MLP neurons of a small language model. Each row is named by its layer, matrix (up: input weights) and neuron, and shows model dimensions 32-159. Each number is 200 + 30 x the weight over its row's rms, rounded and kept within 0 to 999.
A block is one neuron, or neurons of one layer that tend to fire together. After each block is what it responds to, as a language model described it from the Wikipedia text at the highest values.

L2.up632,252,202,195,185,194,203,178,216,162,173,229,212,219,188,247,224,250,257,206,218,206,185,253,191,219,255,193,224,200,231,165,221,196,219,201,153,180,237,208,179,162,171,249,244,186,213,191,200,225,221,227,203,178,164,171,202,183,180,206,234,205,192,167,225,147,204,206,188,213,232,168,214,155,271,198,243,234,196,207,254,183,197,205,166,231,186,196,225,143,229,151,176,213,142,192,246,237,182,231,208,187,125,200,225,155,240,189,205,178,214,183,201,230,244,228,204,149,222,194,175,208,153,227,152,144,272,185,113
Description: Short word-piece fragments in the middle of longer words, right after an opening piece and before a suffix, such as princ-ip-al, Comm-un-ist, arm-our-ed.

L2.up28,181,187,129,177,234,213,186,184,197,252,224,210,208,114,222,205,220,155,225,182,220,127,167,158,250,222,243,177,204,215,235,158,248,186,237,214,198,239,185,195,205,177,204,245,196,193,182,203,170,204,175,170,232,161,251,217,163,147,242,218,209,161,195,200,160,145,178,170,233,169,218,226,189,210,195,183,207,168,252,159,198,227,230,192,236,211,225,295,178,179,191,174,200,198,237,206,201,207,199,238,151,190,254,221,252,233,200,187,182,192,167,199,186,201,168,207,166,229,165,238,182,230,172,172,223,134,230,182
Description: Second or later word pieces, often right after a hyphen or short prefix, mostly in infobox labels and lists: Conserv-ation, four-y-ear, dual-c-ore.

L5.up2,246,185,190,185,202,215,182,232,239,221,175,159,196,188,281,178,213,179,205,207,231,173,199,147,248,238,132,208,193,182,264,208,202,178,177,177,187,198,223,176,173,215,169,203,170,251,198,222,194,171,172,181,187,197,149,174,254,97,236,222,201,212,175,192,222,225,177,185,209,263,268,162,203,208,225,198,200,200,211,201,250,179,186,156,189,257,173,139,231,227,229,202,201,232,167,204,203,178,171,158,238,150,193,211,161,219,218,217,162,215,185,246,186,200,192,216,194,260,134,155,212,195,230,224,178,209,216,237
L5.up31,235,199,251,189,162,192,260,211,223,236,222,166,200,211,183,188,146,194,220,223,229,243,195,256,197,171,162,160,154,140,186,191,213,186,172,201,211,240,171,161,207,170,178,166,226,260,187,205,207,201,179,178,191,201,205,215,223,195,189,156,225,209,163,221,218,212,176,178,206,254,252,177,151,226,214,206,141,173,87,176,205,222,204,190,243,246,185,222,224,176,181,179,132,149,184,141,190,201,204,257,195,138,231,210,178,229,193,164,186,213,194,228,276,207,244,176,217,223,214,195,216,183,156,173,218,198,219,202
L5.up70,219,189,206,181,201,217,194,170,187,198,266,180,162,217,207,202,267,168,255,152,183,159,178,187,249,249,199,187,209,194,219,181,193,223,154,148,206,239,202,184,207,151,143,205,255,154,246,168,233,205,205,175,153,184,206,174,207,219,250,167,225,217,216,166,193,180,200,145,185,184,199,201,177,270,195,197,218,213,184,231,130,173,177,201,212,241,236,209,191,156,204,243,267,186,165,200,211,163,229,221,193,195,254,138,185,184,204,260,245,180,171,203,222,199,167,162,178,181,188,265,228,173,201,201,222,244,173,177
L5.up111,165,225,199,216,209,236,184,243,159,126,140,195,185,172,232,240,190,183,165,193,193,185,231,183,196,209,208,228,222,192,197,218,168,190,202,145,139,238,201,203,194,153,210,211,204,222,217,256,242,159,180,161,171,204,195,190,144,167,229,202,191,182,176,166,187,191,220,244,204,178,226,197,196,273,247,198,148,242,210,238,164,193,188,193,195,218,227,192,258,164,222,219,217,200,222,171,201,220,175,146,166,217,164,185,181,223,234,172,191,175,239,244,277,211,191,180,169,195,138,217,207,182,224,191,185,171,216,225
L5.up165,224,186,188,167,145,219,247,218,172,212,205,222,209,181,207,157,147,229,165,190,270,153,184,202,225,291,227,237,183,183,220,211,185,183,218,201,155,152,201,174,206,208,158,218,198,177,203,182,244,164,224,225,212,229,175,208,204,224,187,198,251,211,176,213,212,207,171,232,162,202,213,183,149,217,234,198,176,206,186,213,171,227,171,115,119,184,167,174,210,208,187,215,193,216,163,163,199,207,209,181,214,189,174,199,170,228,187,217,211,247,246,219,172,233,172,226,162,235,185,232,201,212,229,214,202,264,128,238
L5.up166,154,226,159,208,209,207,240,141,162,247,170,167,182,220,195,188,207,210,248,211,182,183,210,206,220,191,185,208,217,205,226,171,281,224,199,246,252,269,253,215,282,174,213,227,171,180,191,206,171,195,187,256,162,208,166,242,217,231,188,243,185,185,180,215,209,201,184,210,216,111,181,210,211,190,179,201,169,200,248,232,238,229,185,134,207,176,170,174,205,178,185,183,219,188,216,231,229,188,260,188,230,208,181,239,188,222,182,191,218,214,211,282,224,216,221,214,185,192,217,226,212,202,176,244,200,222,212,230
L5.up182,259,218,173,217,174,221,185,175,215,202,162,189,151,157,249,187,228,189,206,238,234,188,204,197,162,174,213,207,212,191,207,153,198,223,122,201,231,188,173,178,191,182,184,225,148,179,206,227,207,242,180,179,222,188,130,181,188,177,222,190,185,204,177,137,163,163,247,221,190,208,221,276,181,186,218,236,158,163,178,201,174,212,178,253,174,230,159,234,179,155,237,222,183,255,204,180,203,232,200,212,221,174,187,193,218,156,202,221,201,197,216,239,194,166,209,244,212,205,238,173,187,203,211,203,235,161,206,233
L5.up229,207,148,193,211,196,207,186,196,204,228,192,185,181,294,298,237,193,185,211,211,216,210,134,242,180,205,219,198,196,142,248,187,193,161,189,244,175,201,141,182,146,224,215,236,136,248,216,153,210,208,205,151,199,187,182,204,209,152,170,198,203,230,254,233,172,162,211,198,218,177,193,160,191,224,190,161,179,198,170,211,227,233,213,208,204,236,181,214,213,156,213,248,217,194,176,186,171,198,135,268,174,191,216,203,178,223,196,174,206,174,239,235,202,239,162,223,179,236,200,255,167,179,169,211,249,231,170,256
L5.up430,201,188,161,247,163,168,201,130,191,182,190,212,184,215,172,146,225,224,188,210,149,188,219,212,150,226,178,242,218,178,184,211,226,167,223,187,172,155,183,190,229,195,232,170,162,288,211,219,205,170,205,181,200,238,141,235,174,190,171,183,218,127,190,182,239,231,234,222,198,216,216,205,207,189,225,175,197,192,212,268,203,193,201,162,228,180,135,218,244,179,200,193,235,202,250,199,170,135,219,168,254,194,197,239,183,191,264,224,207,271,257,248,206,220,167,234,155,215,176,210,183,256,164,214,233,182,171,248
L5.up445,128,167,189,177,227,200,249,213,199,232,244,213,209,248,240,184,193,193,133,204,246,204,167,200,210,207,218,273,231,220,221,248,205,121,243,189,189,223,221,164,180,165,174,207,179,239,224,159,229,200,230,206,229,146,155,202,191,176,134,217,259,217,129,244,189,174,218,196,205,226,198,176,184,217,238,228,214,203,174,182,199,190,151,194,225,252,229,151,176,161,181,217,192,171,214,209,177,217,225,224,191,201,186,194,232,212,210,228,206,242,177,212,192,232,162,184,235,181,168,220,149,237,192,177,207,248,185,197
L5.up466,175,230,195,217,155,186,199,189,212,232,189,177,242,185,226,149,228,191,250,185,175,241,174,243,179,262,134,198,232,210,235,180,238,244,166,205,175,204,183,142,209,176,214,186,172,185,156,180,225,181,225,194,182,125,121,239,175,195,230,229,191,154,243,187,167,216,174,188,225,243,223,195,223,219,205,191,160,191,190,208,200,242,190,142,237,201,201,202,206,210,210,208,217,205,178,201,196,182,135,254,211,216,151,223,197,182,192,193,250,227,196,203,230,216,203,221,188,231,165,213,205,133,176,202,199,205,175,233
L5.up666,185,232,225,198,228,209,153,111,211,215,212,197,219,175,157,175,195,183,183,195,213,213,203,204,185,216,236,203,215,191,172,173,167,258,221,225,198,230,149,201,200,217,289,245,216,163,187,208,234,227,273,151,182,160,200,225,194,216,160,220,163,178,198,169,187,194,241,188,228,223,183,258,251,182,280,233,155,161,191,200,242,206,183,174,210,266,276,190,213,182,170,227,228,249,195,222,218,150,231,218,221,217,228,172,184,219,234,178,215,265,173,216,167,156,169,219,175,205,154,260,176,174,169,220,219,164,205,174
L5.up708,151,228,263,184,156,182,179,245,201,184,200,191,183,248,213,160,219,164,196,198,245,193,153,187,218,205,160,224,189,167,228,162,243,176,174,196,200,208,162,227,184,164,232,203,229,211,241,178,191,215,173,145,212,192,214,216,228,179,158,180,247,217,215,194,235,178,201,186,200,219,202,209,189,186,208,176,159,193,180,222,160,199,173,177,177,160,241,216,193,140,167,224,248,168,173,263,162,261,187,202,200,162,160,175,175,206,195,217,257,209,224,234,223,212,140,153,203,188,216,247,135,166,241,241,207,236,216,226
L5.up713,169,204,188,224,208,153,218,165,147,191,170,158,176,253,248,210,259,229,220,209,216,186,210,199,145,219,184,208,188,177,208,192,259,196,205,175,231,197,141,212,147,109,189,185,217,220,162,252,241,229,184,156,190,186,197,227,177,152,217,199,200,198,190,200,210,209,170,160,171,211,162,221,217,204,218,169,154,217,265,217,150,200,185,237,186,235,202,189,246,198,211,216,199,130,174,189,174,221,195,231,216,219,152,172,194,227,213,222,183,183,157,177,186,204,169,208,194,211,258,235,213,171,216,139,206,180,217,163
L5.up739,127,207,209,231,172,213,165,170,183,196,184,202,126,185,252,193,218,142,171,202,256,145,193,184,214,203,187,252,170,249,148,219,214,167,200,264,141,223,143,162,207,220,222,233,204,235,200,229,206,158,171,222,177,145,197,236,218,231,238,215,222,177,197,222,191,221,142,175,201,198,192,232,238,230,181,234,203,208,215,213,214,220,157,208,172,224,171,159,206,258,155,240,211,172,223,227,184,182,223,171,170,265,177,209,204,175,162,185,201,155,185,188,195,211,173,190,210,238,183,198,226,192,221,173,219,204,191,207
L5.up763,244,221,199,195,190,216,209,193,221,198,157,184,210,199,229,186,214,191,169,187,257,152,206,225,191,197,161,183,205,198,176,194,188,222,198,233,171,210,243,171,151,223,223,238,162,184,232,191,257,192,207,176,186,199,181,207,193,224,178,283,167,183,180,173,226,214,180,166,247,192,207,203,206,174,204,173,170,233,213,229,206,207,234,193,169,137,222,166,216,152,243,183,234,182,217,241,127,228,215,240,204,215,137,188,201,211,233,246,242,236,247,227,202,197,222,196,195,177,202,305,146,223,217,178,110,192,190,171
Description: The first capital letter of a field label after a "- " bullet in Wikipedia infoboxes and table headers, e.g. Postal code, Authority, Founded; weaker on mid-word pieces like Instit-ut-e.

L5.up28,202,180,234,217,174,184,247,190,221,180,166,190,156,222,226,188,189,244,216,185,184,187,205,219,168,196,193,181,248,177,178,154,207,201,178,173,252,180,153,189,163,256,194,195,151,172,207,249,135,186,202,184,233,277,156,250,221,195,184,209,194,151,219,192,205,175,167,241,178,208,213,251,201,217,253,217,180,154,233,154,213,179,164,228,224,246,241,195,178,216,224,243,184,265,179,282,236,194,188,173,206,201,186,194,183,166,151,199,184,221,249,206,216,163,199,211,159,208,161,275,239,218,201,212,178,213,162,181
L5.up72,184,172,220,216,237,175,209,201,235,194,212,207,166,209,179,204,234,222,258,209,198,181,266,235,183,148,207,223,152,195,232,151,227,190,193,195,188,177,169,221,183,164,251,200,197,170,208,186,246,154,223,216,165,232,204,177,175,216,202,244,195,259,211,193,196,164,218,182,156,252,197,219,223,241,188,177,186,203,216,228,204,217,179,179,240,198,178,191,162,204,217,205,198,175,223,170,165,178,158,216,205,192,164,186,267,190,210,201,204,241,208,175,186,136,187,224,116,201,204,206,146,250,219,146,201,229,232,180
L5.up88,199,176,156,271,217,181,201,210,229,187,218,215,194,247,243,198,170,213,193,238,202,173,224,219,200,225,177,189,141,174,224,189,218,185,201,240,151,199,183,179,155,211,247,168,189,211,155,151,176,166,226,184,175,203,187,184,182,197,176,197,241,240,213,200,231,203,191,205,171,220,207,197,270,176,275,212,199,174,195,163,191,239,216,140,202,240,181,219,127,175,197,192,124,187,189,179,256,202,198,226,187,191,232,224,196,242,257,246,221,163,229,196,197,226,214,189,214,243,224,217,213,212,223,167,241,230,194,200
L5.up138,225,180,194,164,234,249,202,196,176,192,196,210,201,250,186,248,204,225,203,208,238,200,229,210,215,205,192,152,210,134,199,208,183,221,156,186,193,187,203,203,250,173,210,163,162,242,243,154,172,173,208,192,155,243,212,266,196,156,163,198,196,210,208,239,237,148,240,235,180,247,180,226,224,253,214,187,170,127,190,177,266,178,141,225,196,195,235,116,162,176,187,142,209,208,204,208,217,206,201,215,193,181,189,192,174,186,175,197,216,232,241,181,193,131,187,190,172,169,255,177,206,231,214,211,217,229,186,218
L5.up188,169,196,216,232,229,205,251,182,210,226,250,169,168,205,122,171,209,205,168,160,213,152,280,259,230,238,167,218,218,205,226,178,175,260,173,186,207,188,229,192,220,203,177,193,195,200,249,198,225,199,264,195,189,153,211,203,170,237,150,237,173,184,197,183,181,198,178,192,182,209,167,202,158,177,182,261,195,204,226,180,194,227,246,193,177,199,207,218,203,179,191,228,253,255,203,192,242,205,214,257,191,194,275,193,145,202,166,213,187,265,213,225,200,183,178,179,222,166,240,192,145,223,214,155,180,156,176,252
L5.up237,198,216,222,222,232,237,191,205,243,216,180,243,201,255,190,220,205,208,205,225,174,207,237,223,159,185,198,191,205,239,210,174,223,215,198,195,108,221,225,211,214,209,203,178,203,172,206,185,223,153,212,231,209,171,190,178,229,173,184,207,170,242,186,207,224,182,204,169,196,188,207,201,223,236,203,201,174,211,223,174,190,161,187,142,201,170,215,176,194,180,191,163,165,195,189,208,213,208,187,148,196,142,173,158,238,196,222,203,224,162,201,197,222,199,218,232,135,193,193,219,152,265,223,171,113,191,197,232
L5.up319,197,191,237,222,244,209,158,168,299,253,251,179,219,209,195,251,225,203,187,212,261,215,159,178,216,233,184,205,252,184,215,203,216,192,183,199,134,224,215,154,201,115,179,185,169,195,206,192,208,159,193,201,180,181,208,167,220,181,217,207,216,200,196,224,184,188,229,207,190,231,189,173,203,173,178,224,174,220,203,219,178,215,211,177,184,253,153,155,238,198,196,247,223,247,168,150,197,189,216,237,172,233,196,221,223,175,234,209,199,193,241,213,237,230,232,230,218,165,164,206,142,244,195,202,149,169,163,204
L5.up353,171,249,224,195,208,237,196,209,167,238,161,224,193,240,216,229,183,214,161,217,207,220,254,237,208,226,187,213,195,222,220,203,158,163,182,200,157,182,172,225,227,174,226,175,215,234,237,176,176,218,254,188,218,175,164,242,181,213,108,120,220,215,233,175,207,221,256,193,146,208,271,193,176,180,216,245,191,186,208,193,170,247,223,184,198,152,190,179,213,174,200,199,154,211,165,214,260,152,213,211,169,161,236,202,196,178,220,220,232,208,171,197,203,236,147,213,199,160,164,219,181,229,171,209,169,229,177,211
L5.up448,176,202,223,237,151,215,193,194,186,152,237,170,192,235,179,197,123,212,197,237,215,193,247,192,223,216,173,191,182,178,217,198,218,232,158,195,177,134,232,176,216,138,185,174,168,184,133,193,167,127,195,204,204,270,200,265,220,244,241,224,233,184,185,238,217,114,205,257,204,250,207,218,175,220,190,195,178,193,217,220,192,192,223,194,212,191,172,183,242,176,205,221,207,245,222,178,189,186,202,229,172,209,186,222,150,236,224,239,245,182,180,263,147,181,193,225,179,183,224,204,239,175,188,208,175,161,240,241
L5.up461,251,181,220,186,207,191,162,208,199,170,177,251,209,218,191,168,188,244,264,198,195,200,215,215,202,233,200,231,155,252,171,230,192,263,203,241,189,142,222,155,230,162,252,172,215,200,194,203,156,166,179,186,221,247,211,223,223,209,233,172,194,216,196,217,215,200,159,146,160,228,230,225,188,197,225,227,167,192,211,189,187,244,153,158,157,185,217,197,214,161,270,244,204,210,223,227,257,207,268,177,237,254,216,139,238,182,195,186,238,208,246,222,160,145,227,164,178,201,214,210,235,144,170,194,204,202,205,215
L5.up531,223,223,194,162,256,237,186,258,187,260,229,217,203,224,210,164,213,187,221,207,244,188,194,218,227,269,215,234,224,207,182,211,202,170,211,216,144,200,168,176,177,191,275,176,242,188,223,162,209,203,201,182,229,233,180,171,219,200,209,193,207,174,177,201,168,202,204,199,189,198,190,178,192,207,175,219,191,221,183,199,218,236,219,205,220,166,229,162,217,183,234,210,184,204,166,170,202,190,193,171,199,196,188,171,181,218,195,194,211,203,237,199,208,171,247,197,209,141,239,186,157,168,186,160,136,235,163,219
L5.up535,159,209,120,225,230,162,213,173,165,175,218,236,194,304,193,209,204,201,255,211,184,199,233,225,146,204,163,181,200,219,211,179,190,195,229,172,209,184,200,189,214,152,204,185,185,212,228,225,216,171,203,208,217,177,167,183,187,186,197,230,261,242,249,199,229,263,213,168,179,230,222,205,161,227,178,187,168,141,229,213,188,194,146,185,167,221,195,132,243,199,249,227,154,209,213,188,184,247,181,178,132,186,214,165,238,225,159,168,197,245,177,202,237,181,201,223,190,238,178,186,196,194,196,238,201,226,168,170
L5.up552,205,175,223,150,162,196,199,216,209,207,240,193,146,196,193,164,186,186,205,232,229,234,238,182,180,263,120,178,213,217,230,167,208,207,163,212,198,202,206,197,174,206,213,189,185,253,188,230,180,136,175,208,207,185,210,226,155,211,203,181,215,172,198,203,150,259,218,258,192,224,157,244,217,199,219,201,201,173,165,105,208,158,161,234,175,199,149,185,190,225,197,170,265,225,221,239,216,223,211,163,169,182,242,156,179,234,258,189,178,202,234,194,231,189,147,230,208,198,241,204,184,264,203,218,220,220,163,229
L5.up588,199,193,202,208,183,212,173,189,184,197,252,209,176,284,210,216,223,173,137,204,217,221,163,243,212,265,180,184,189,212,209,157,173,229,242,172,249,222,145,252,193,219,189,183,179,192,207,199,215,166,225,259,144,181,169,245,193,199,239,190,161,309,234,191,243,149,248,197,228,197,223,190,204,226,196,198,226,162,212,231,225,230,210,217,183,206,208,178,239,197,203,216,192,246,199,225,200,144,183,185,120,249,212,240,206,196,197,193,207,215,227,182,190,149,168,200,206,176,206,177,246,197,235,208,160,162,136,234
L5.up621,192,238,226,181,221,199,208,218,229,225,228,225,223,208,186,167,195,209,215,252,203,223,199,225,222,223,201,250,216,183,168,166,151,265,231,243,176,166,154,118,235,185,223,229,184,225,168,205,177,234,208,143,144,180,170,220,199,166,187,178,204,210,179,189,228,182,220,196,191,188,169,160,204,202,195,222,198,221,193,239,199,203,200,152,154,207,175,194,138,167,168,193,206,213,215,153,205,257,223,243,202,166,243,210,162,256,244,197,142,215,214,119,130,208,220,185,201,225,234,198,203,204,203,170,209,280,215,225
L5.up632,184,220,166,212,206,223,203,209,165,177,170,257,170,230,209,177,190,236,181,224,188,156,193,251,120,194,190,191,199,227,195,178,138,156,201,233,170,120,167,209,209,187,223,188,219,215,240,175,192,167,182,244,203,246,209,225,174,187,253,186,219,214,249,233,167,185,229,227,208,208,218,262,178,206,197,190,193,171,248,211,196,185,208,184,192,218,242,205,219,166,177,227,225,260,188,247,193,213,199,181,157,220,167,149,233,146,194,192,255,265,273,175,218,196,185,143,185,167,214,215,177,212,199,213,173,199,180,230
Description: Short interior fragments splitting a longer word just before its suffix, like the r in demonstrated, registration, illustrated, or u in evacuating.

L3.up159,224,227,216,248,247,190,129,191,196,154,183,181,224,231,177,251,216,170,193,166,246,185,201,239,168,252,190,201,226,221,156,237,199,207,204,164,157,181,174,229,183,180,204,203,218,210,231,203,196,163,188,208,254,200,200,190,224,169,189,178,227,286,191,169,226,219,239,173,145,155,185,196,254,226,223,230,217,204,253,214,164,201,154,179,180,213,169,219,164,208,173,172,168,198,188,196,191,191,191,148,172,210,207,180,235,219,154,178,119,186,169,193,192,205,188,160,218,291,271,171,239,215,206,197,215,201,249,202
L3.up163,217,180,193,167,210,199,145,188,243,213,204,232,200,248,241,204,168,209,202,207,273,158,194,212,167,216,202,176,185,197,182,171,183,187,175,165,180,195,204,227,207,183,273,183,147,201,260,180,239,171,157,224,144,213,217,235,190,223,204,226,195,248,230,154,208,176,162,240,147,206,209,212,157,215,202,194,232,195,221,235,138,213,219,197,227,172,210,168,225,189,202,206,151,241,179,227,241,181,122,174,137,192,180,142,220,253,196,155,192,191,159,178,228,173,214,200,183,170,237,184,222,211,196,245,225,212,205,207
L3.up352,210,179,238,233,180,221,229,197,161,158,208,164,210,166,194,173,177,196,170,215,116,191,236,181,184,142,141,162,182,197,180,200,169,193,213,216,147,181,167,236,225,179,216,201,212,156,194,216,207,216,248,210,170,262,166,212,244,285,228,208,227,197,207,195,179,214,194,227,183,253,229,212,235,188,209,227,213,180,237,232,167,203,165,209,223,141,195,133,201,181,158,194,220,237,193,215,205,175,201,224,197,141,245,209,263,230,192,193,231,236,201,177,185,201,159,199,187,205,184,173,211,204,222,238,183,171,176,202
L3.up499,209,170,180,144,258,198,139,225,199,178,181,191,189,199,245,193,218,191,197,193,199,148,128,175,182,186,230,164,158,224,220,193,212,168,270,145,204,232,187,220,217,238,142,254,196,209,176,164,232,260,145,239,176,193,170,238,191,212,180,180,228,225,217,262,204,161,217,223,146,193,207,179,256,219,147,234,245,227,229,159,194,239,195,229,193,216,145,202,200,216,167,237,242,208,189,240,189,219,198,212,153,226,228,247,202,203,188,211,209,176,207,200,235,187,205,149,235,176,190,236,179,219,189,235,220,191,149,188
Description: Short word-piece fragments that begin a word's stem after a split-off prefix such as in-, ex-, over-, for-, out-, e.g. "c" in in|cursion, "ec" in for|eclosure, "c" in over|come.

L3.up266,128,189,174,206,248,159,158,176,166,227,230,153,156,155,218,202,234,180,197,220,206,204,212,195,241,207,187,148,200,246,202,168,223,239,238,177,210,170,181,181,211,226,219,221,162,195,241,203,231,234,176,192,222,180,175,239,201,188,223,226,127,142,206,203,248,163,142,195,245,234,202,197,146,201,186,202,187,172,227,203,203,202,263,247,206,135,224,213,196,205,136,202,185,132,196,192,194,223,218,209,204,177,208,194,173,195,215,219,251,231,181,267,240,169,201,196,197,241,152,195,170,214,215,174,203,162,141,182
L3.up607,108,231,180,217,193,171,164,208,172,197,206,184,171,169,176,210,244,141,207,206,190,194,180,207,193,228,196,187,177,209,170,211,253,227,274,166,245,161,164,175,209,167,261,187,144,211,134,206,229,200,189,184,223,185,195,186,206,266,170,229,201,199,269,268,179,190,167,231,189,203,216,188,191,221,184,207,195,201,199,170,208,196,217,227,227,152,208,176,238,206,224,222,188,244,227,176,199,207,208,170,208,183,148,182,150,144,236,192,212,182,196,251,190,167,183,230,209,235,183,236,179,212,147,170,206,178,199,208
L3.up639,223,227,157,167,210,223,201,196,215,183,190,208,182,209,160,161,259,176,203,183,268,206,203,175,195,186,218,191,178,151,251,194,224,240,175,169,200,150,211,199,142,212,230,252,235,218,185,184,239,168,167,150,207,150,165,226,197,218,237,213,199,225,227,202,220,175,157,181,230,191,177,213,221,234,189,214,237,190,192,242,224,226,182,201,213,189,173,241,194,128,136,260,147,197,196,184,142,223,220,164,208,248,232,222,230,151,176,221,226,206,189,204,261,161,199,182,178,204,213,220,186,209,225,264,219,159,175,216
L3.up743,206,203,141,147,208,151,221,164,197,282,233,156,181,208,204,218,232,205,227,189,221,208,182,150,240,187,208,196,241,158,242,183,244,174,204,218,207,184,215,189,179,135,168,226,211,183,166,218,212,195,169,220,217,190,224,238,202,195,248,198,216,198,202,225,182,154,201,193,174,192,220,226,158,195,169,121,172,222,185,170,215,270,158,231,236,205,222,192,181,190,181,213,176,267,251,182,259,170,236,175,189,193,179,190,234,179,185,199,222,254,177,245,197,172,168,161,141,194,187,200,192,186,216,161,183,167,161,166
Description: Final pieces of field labels and headings in infoboxes and tables, just before a colon, pipe or ==, e.g. Fac-ility ID, D-S-T, Constru-ction.